From a checkpoint of a small transformer trained on Wikipedia: learned positions, biases.
MLP neurons of a small language model. Each row is named by its layer, matrix (down: output weights) and neuron, and shows model dimensions 0-127. Each number is 128 + 32 x the weight over its row's rms, rounded and kept within 0 to 255. Numbers have three digits each.
A block is one neuron, or neurons of one layer that tend to fire together. After each block is what it responds to, as a language model described it from the Wikipedia text at the highest values.

L10.down1:144088115153160104136170119143153161135086141119130094174084134122147137210098178160206131112177099116108129105171193163148120110141162137085179080124080123087116177087077147128107163090105058136140140129198185159059189112102137133154164140158083114097107140126113106134153126122065153114111078146155146093149116102129177149105192113104155117144107050117118164164121151171138086106133
L10.down380:190199172156140108124132123133117103137170110106163108141126098178117125112069112153103146102159049110082126127088131133152133168125183113139125148180120172162120117129123075160092151134147136158119112076091146119129139155148138194154134050131079100141051087156190111143166110131165161159148149117116158136165091159096081123104122148148115118142155059162087072085140139146129153135148
L10.down663:123132130169112134146087120154169151083140147142139138128098117168083115152080120158088102103168129187130131151138126193128163121114104093047177117152197098100155088139168123168129070124133142109136150078159160123154080096086169125155093124154134104135138119105108115141092104100143132155106122179075143159099095122114124089180152129120154092111141109082128101138115106135108119073130
L10.down888:097146183219152140162113089085153122140169116150094179132104099099173089128101126121144109131154116149093154084117116103142149181091150116149130180124150135108134126145157133104145121082131132121202137145134108128112113092192124150132109148197173119102129094151072145137134073142062174155156153162135137173128168116120195119063163146057115180157097152137134118148105091151110125120103
L10.down1218:063169117220150107071124166219150162163117135081167139155150130119119117121125153094096132127141120172045082125073183153128139145070117127088074093139165108136119094135091108215109146109099073155123123109143124146155124148131138170180103160132156097129096140132108118133112093148142135137115090144187181098143103131068168113166159149125135155102122160153109150188099153124089079137109
L10.down1561:144128122137097150099147096123099120145128126124134055111106154113118151123128118084140138142079131150138131212087178179085112160106143117114084169112176141154095106170147117132146156108144083160121104168127177041100111083132107146193123143164089119106132083079113087137114084128161155169116157092156130146182184099117150101157213115106142188163199131146067144156119147121101144153180
L10.down1668:151118101178205137151125126161185130146172094070165196181114097110111125189119116147120196099114104187108137110095173185158082116078133101148140132170126106133192122107050152135144104112106103119154108076106086163146082116108122134127089141117131100111157106130088089147125150122164131179089143101167085143164168119089197130144111157115181152131123109126146082176149089114095104067173
L10.down1934:050159084147154087150111091070161116110117171123130124165132092093089093167092130139102205170117128180128145157119116129134138125102103108121094115136110147137073137066075153176077171095160111115051132077123158121140124080112129103166111144095107054093120147130100104184152093151137135100124074122131157117127133158156120125172160061144178172192093151133157104122114138231155149104113
Description: Verb-object noun endings. Final token of a noun phrase serving as a verb's object, often the last piece of a name or pronoun: left the club, rescues Bess, strengthened it.

L10.down21:091192093095157160127083146169103131103178103121145168162143122106139146187122110114113174173128106141104122145165145061131167161096118123182115130130066100184139160088129114147108185071159110179154071128139134135072158141119106135142119166097119100148084192150124146106084110087125112082129163142078123099113110072060116146141131125183190133094180194152157136125192113117123155138137
L10.down32:087099115137140123106144135136146137070156140106138114200122146135101099131131160196133171154057099089153115154141129076117147092137105172099133064155072131151169095133123118126080150173191164130141070187119165100113163119122078105119046189126151096091121080151144143095120142124177075079103162095158097149127107144113154079112149173116180124157098133121143104158129131144154099098165
L10.down149:124089133190141133118157145117122152162094138100168119141132211139195175068091096150097112156129089100170155118179149129120110090103145070182168107075188099090080110230115116111127072127128105168156094114135079128146186131133147123136084085119155157142162080155173110135078162165138159097122137127084145117148116141152140117135089099170131128094105089144142131130130152155140155092116
L10.down941:116174135171113161145092114148145188163085117061138164122121141117113111149121101097064115145097081114137164120158179170140178176117131110118115092118164122168148118086071161142121154132069139102093135209091119136123104112104074153161065125151178131110174190159123072146121168082141082081143157108130075175112107063110114202160131113101130145133142130159120168113116185105199198117147
L10.down1061:185070189138087122157162158117183165108155122072131134117166158081118079110150119157148120089144144098178102086133130145119134131138149133046092137108091082124124135146116106118082102131123158054162106088099081171140132099186177136134111159185106123117104161092115097103157139130162140153157099120109113131104151131158114145160134097134165086171136112115152113146129170098144146131158
L10.down1307:156165107164128148110069180132119160166170139137133116121102126144144092156081104181105095162106097112161088115148159075122183139106155070164166143087140177145175157103141161165136123099134098142122092118076153121120151137120095177047133079162102187137147153119083111169096177155104091113113151113146104063103148162129138128125145082093131097090134144081117138091126113154091231174175
L10.down1462:095175094122140116139097114124121099169105128143139130168124159133195127148174095152120127140090175102132109150114145121050157170108156136147132140084174144085141202178180141151172092103087099075131111183099069136163078102132170138075102090149163203175102134120114093097123183168180119119099107125150104127113078130141106133143153124111159089146110130096162129107199160193121182171157
L10.down1924:141070100107078105145112104139108164163149148128108150193204148082197123120130106147038215073160098090119101126131111092115215170111100121146113133136178079122121140121112145128067142166143162093132142166168102151146097155137172086150151109137152142117120113107169119095147074103076108142115108131156159099142161087104088149093093102192135123125104118172191133136056144086046162164127
Description: Music personnel list separators. Commas, "and", "&" and word starts inside lists of instruments, credits or roles, mostly in music articles, e.g. "guitar, bass, trombone, and", "(synthesizer".

L6.down102:160184134122149111107138130194149143101137111151080131122164167074121077116104136128204084122205176110155206158130101148110097112117110148152112147098124129163153140174073171100125162177090119063141156099152137146138125144157152166090159157123136152106122113106129161154179148145189175105118132174148143169158165122146168125102101095109167094152089106110145092068134161090129093087132
L6.down548:110104150163138091129074130135127165191147147151128169102188102160182117119133146093103023147132148126102163085131084076102151181103129126121104054171107140139147172103141129118067089113086063156124165119117133160125101125145120161119105123121094155196149146117101125138118096126127112141115133116088074170113168083096136134115130118152136162099142176099173108149105069160114100159105
L6.down549:097094110141158136175163110122150128111061134155140124115108158197133081161138118109137124114151151048093135127063137109142218088119163124123139086160141063122133106118110133122125107122133153119110114145112117092134144144074092115096100148126115119111081160101144132159134102099212090156131165137150052150155163117138170142146169145081158158138090105070138171141139126136114094140158
L6.down619:103067125128146176156122150106165121197091155159072123097091116114092182089163076085124110079108137120106176095188152079115138198159149091093152100098090112092140149131120123137121190157112121122120104149121127118156183093110130131101149184139112095137107160113184123080088089138102107183153132110093137177147130142076124113130162155085173191092141135159220109129114184136156150118131
L6.down1023:174162143133141059131123133152155135140153093146089118165140194093107149111073160122182124111127103104104116115086184144106136110121220083108102110091163081157119093109127133173119145126135053123171173106128117118158115079084139138126168117085160131085170122144172133157118163127144156161112119154138159076206165075176131145078131077112130180101122171144124109105148223134148117140130
L6.down1178:129109131138158141143133157141180094134135116124169066119123164212144090206137096127082170059171109111133120202132188177111157112109124154136116137082095112113099143134142118078127093147127137108139140121078083145139098123128127129152119122131216179109121098161200121151114134148121092085105171154144203183153101124089074159122122102170161141159092143117124119149169160112156050175110
L6.down1190:136113127147081161163187148139108113082155092114162034151151143080126120130180140146183094127124149175112106134165147051091169106103140131067169141147122126137148111124108134126146118206161151126108106125204094122087150113124148069134144113126056193119150155085144123155123162129183078155097095130129169081114150178181092112150125174130125166120167168122104157133133121115141110083126
L6.down1748:129085158101129125145136075141138090093118168109083106164140114127092153114112134172151115089132109085105070109119128149149202073162123108102118110095172148118165124100087129071106121085102151156134071126172133080199173104116111138148136103164110096147077194136132144098189135133159083135148082122118134091153178116182105163123170120046122106091120133179107180134101125180119146125116
Description: Object pronouns after verbs. Object pronouns and determiners right after a transitive verb or preposition, such as asked them, called it, assisted him, of these; sometimes a word's final piece.

L8.down2006:175087178128183174137126166116114137076116123128140140129086151113113158124108140095092144095148175146084096106139136062089153157158190135090133062107103160103096167127132108094165111090208100155113122165121161100200108105094124077106085121114114112100107115130148158064140164158126150144148139151126164082147131128148216109124055088095103098133195108133120108094132143124065157160172
Description: Line breaks in structured rows. Newlines that end a table row or infobox/list field, usually after a closing pipe, before the next row's | or - (election results, squads, biographies).

L8.down1572:104135118089158175105131125167144145162153096097156114070123079124111094170119083157136129178137162129112155141143183151094109132120115173157142133127161141152112125176191107098147135107146136148139130111076139163147094117123172166096169136151161147117164097142146154072086086097133161131170144141147094130148122109140193114175149082187085154157102174042110155089112113119087100088141
Description: Verb phrase completion. Fires on the token that finishes a verb phrase, often an object pronoun, adverb or word-final piece, just before a preposition or punctuation, e.g. strengthened it, automatically, himself.

L8.down1040:076167147114129140203159167048153119140124098102136091140129069091148078119074079063139094100090114170074135188079104131099065096149092145159080091121102116042118121098154095121181165087122134160139074106158109090137112107075160152070137135177136109187137178214162119176137119192150143190148102142136141103117117122112096122082132169108166122113112074174100112143173126140125121146144
Description: Word-completing pieces, music. Word pieces that finish a split word, strongest in music terms like orchest-ra, pian-o, viol-in, comp-os-er, also vol-un-teers, doub-les, bott-les.

L6.down24:137148142197130152128115127104049153123105133116131155110138138084077130083167097098166146148167060141069143100158149114159121092103202111134231098158135076100135082096160058113179134133120102133111127135146141153104103141146135095127098116155140152158128090131141119163157162074095061111071177110158165104184114102066129069077133137117132104196143120132116142106131136171099148131083
L6.down76:159132124163134093151081185160042080185120097133112147122126183137170106073125164142159163172126151177111080148177063181110129126140136121122148178178112118183140156170093182136150139135126196118105140068137088112119122129137147142125124189176194118085135137134114109197176119078092097127122147176130126145112115135117118118104117079139123070010145169102137099052134074118113081131075
L6.down175:116061172113184124170119093131027138124115103160179179156117201128093096077153143087123087149137118140044132187112136126163052120141109120134086192149192084110161129139123091127155148040108117096140133116118153125154156160142153133127119108135131129168145119123108127155161164070105112100106118122159157111130114054138096151130139175121048052146161162136101145098141173139139132113111
L6.down1103:154120140124179206201110167108115150099149178098109180098149143072142116144093136166125161139144140122148135138142119127072119147128118149153155129189098095079125202165107141176101084044052164167128148165138129156127170077128133135108155170096131148162163101099105162175102112082107163072108139079111146117103100113101157159154100148129098142100073143161088102109151101103119182084097
L6.down1144:103157101096171177156126120107094166147099100153123119083161179149103098078152081106140190123183120169116107135143146136131114133092099108105174079128141132129114122174065106092240149172095135120096127116095036128113149114109150159111154173204109171138075125162101138158157158158075200097137118078144105126176166080101100135155171119118108097086077153112142072088108091075146090115113
L6.down1239:126164122098149151175189167069090148152106141102221150068133076147103134057120140100145155111146124104123164158141158100086134163101127150133119134096097119077128060096112107113151132136105059187155100169095120182100148092118126208109090128131169158102111165165141078156116131158114066121060148141147160161151100117077108096115168128121086108166087154135106165157129202147139123122129
L6.down1812:119158121118154149112155135089098097193126110146165105163090141131136151047108094128102096093136110115088165176161083130125077130136140110091102144171188153167126083140128104109128098135140065126132103099130187201112118105111153121092116154125126153160140090092170105144187108089094137098074177121174094157133121059079136150167129123177171152127117138122171118137093169077082196099133
L6.down2026:113192068123151145118141130062136121082129109153146126088154165159160113149141114115170099181122083137095156153100132108185148150110115049136150082091096172174173183141079166174186153143155152109118171129173175148118135136167132156077077096117154116070117066141079093122128109125091080116143098151098106098134085175107111127153181133159108132096126122082108151164145124114136136141107
Description: Table row endings. Final cells and closing pipes or line breaks of markdown table header rows, e.g. after Total |, Source |, Length |.

L6.down210:135160142153146150120152131195171129123136071110159106107194108134133143147114104127141172093173142053056189121124116178181145080133106112098108079127132118139106132143120163079122136085139082106141122097100097099103175118129126107107090166205124127124126099156173144125119077205093089153085130163168086143134135144196192090109161102105097169072091144161137146132146113090065158123101
L6.down369:170155194145145146178129130118102075151194105139116149133163079113202155168130185149141086102101110133126097169123095156116156132125109074148144147193170162165165171033172130108163123162058145161046103100111128145193150050176129102105164163132170110099136170103148176123125144148202085116122091100110138049098147111132142154062111070084097195126130157140159171112112116097128124125119
L6.down485:126144094102124093126104085120107108150101148138104131132180175128114179075183110151105184168087115159127066127144158203105186126197107108101142176064104132106140162215122075140090171111160169194121137163119138121135122141136172134137056143190101135102093124071109075142138124113127050082124136119149124140160132075074115109122113152105132130135117129123221108072077125104116132129149
L6.down707:152117121129100083143169136083094124114161130095086153209117151167138110082111067133095099135098094120205135131146104185110129108154179195144137142163115144122132145158113179145068157133153092097099138079107093087145105147128153106126180133131085108103099113131187108123173067133116156105098117118155148144092142143117108098155106112188090144200120122128140143150116099150160142121131
L6.down1224:149164142169071110090090110113161164127110129093107100106134127105130111145140114093089157080175102107179135192114113132110157121091107098151158118122123127097128127160158079120137155102148114078151067103093122128072203149134147132121111075141124075156122119141165138082119106116135115144115145153123144120135102096179146159083119189095159066107095182117125135157197131093125137118131
L6.down1784:130140159128155123176131062189182104102136083096136133106155126200150072155110166103168126073093134178147134105115096130112116105106173124169132149116126198151106222116147139115175188097105109151100144122105114114107133136139131191108134119134078157118146195145122143105046130140159073099102112165081146146110141100134124151157136109127223149082154185134141144098087148095138195143134
L6.down1950:150127099118143171103123146124132168149087148099163122166117144151141096132142142089138154111173151161207105107101104087208154119107190164182148118097107157155172108112114150126131149152153096129086084094127126065166115175135098125155056125149145138125111160079131155141034134127144133080138074090125104069121122134137069098151121142113107146094121158104138194209133145143091126147147
L6.down1979:140150146138106113221121086123192160096110117094113113135147070144135159126108103067125094119119109145175104128148127112097075087122087110138108156076177097138063139157149142096118134059106174135179103197083085126157122148142156123161114110057103122134155122147159146166142082147104149128104190140101209114096155168129060146082113173217150072141077132117148155160066136156152061180151
Description: Word-completing subword pieces. Mid-word or final subword pieces that complete a split word, especially musical instruments and roles in band credits: guit-ar, voc-al, keyb-oard.

L10.down308:095140100150112138154111114125106123134097096141102165114133103105188089134131102116181148082119166122151124092103145139140108088155147151174157168120118147114106123092159161153132143028139155136121137174164140090181141133157164111102111082116136113159151066186091136113098101140085094128153182138085164154161120116122135107111112105123137120115144151142120072160143101085119078141138
L10.down582:139079169164142148141154101100130160055107183157150167071126151159164108127150153101136171133059115151133167114168184058124098097143174125098127125068102138133138147172160092120162111122153130134148140121130132105122110145057108103220160113124057110116096138101105099087168115134120086123102094096145132122153172126130122136210105079149176148138182148153100055150106166117086139110161
L10.down985:113145125126120051179092189175096122095156163093112167120144099114079136098104058153118196110138174168139086133134160146085166068151113083159180136094136132140131134105080092132148121198149156125099146074102069198099145108093112098123115121106115083100169167151121168143160100127160141157116167187152145093106131064128093154060127155127138147055142134116083139142124176100078163159104
L10.down1076:199120169099166139120061101048106103141134110143156121117205146152203129117130139159100155122146155143111165172100125139113105122074139145128115132133101145140063133093115118128129103120122117124158091126096091120066166134159099164127085162112154119080077092155181152155125089109193115173107114112110111118142103120157148161193122154022172132141163119188115133155135110135135150109126
L10.down1096:102134108100172136159163122096083118102157074136107158187058060160156173139093100109098104136125139102143127137129148116147134161122173107191159169129122173155161168165137135127105085111134200067097128130167099139114097104080151133168187107092137128127152122161125145123154098133156050177024168152125139161162075123153153101142149077109164103113160126158150095157084102085103121161111
L10.down1186:117126132138082123094087081091135142108110099099156080092057076122107136167136104128075112130138156222103159155064169061107147161146134029163080131153175093100092157088128124133154111151128114081152096109130097183147166093127147156115126163133090074152117188079149081116090094126176057123126115118100146120119144127140148088144120168169196126122157106157089101136119078141097114152118
L10.down1341:177088167165140140134104102138178190111120104095081168153105160156093152135124106091102160062058097161131130168102111125167106140068105127173078126134051193194151128156128109133065117093125161089141173074132127096066108180152125156165119053171172133162150066165058084113101127107140119074133157140134137147047117091136102180178111145139134173171138177092149102068133115118160135135183
L10.down1935:142082078115118162104149179046171198155133092133086158117184136162114059137119082140132094149109149135125122164095113146121137157164102120028054118129047117141158129120178156123124159092174118127128086113129119165096086069177186127148125105069100138146097168125137164052138117101139102097166090137170118150165088161147102127143161124148173159138076147152146139172142100124223194158114
Description: Table row line breaks. The line break that ends a pipe-delimited table row, after the closing |, in election results, filmographies, and sports tables; sometimes track-list line breaks.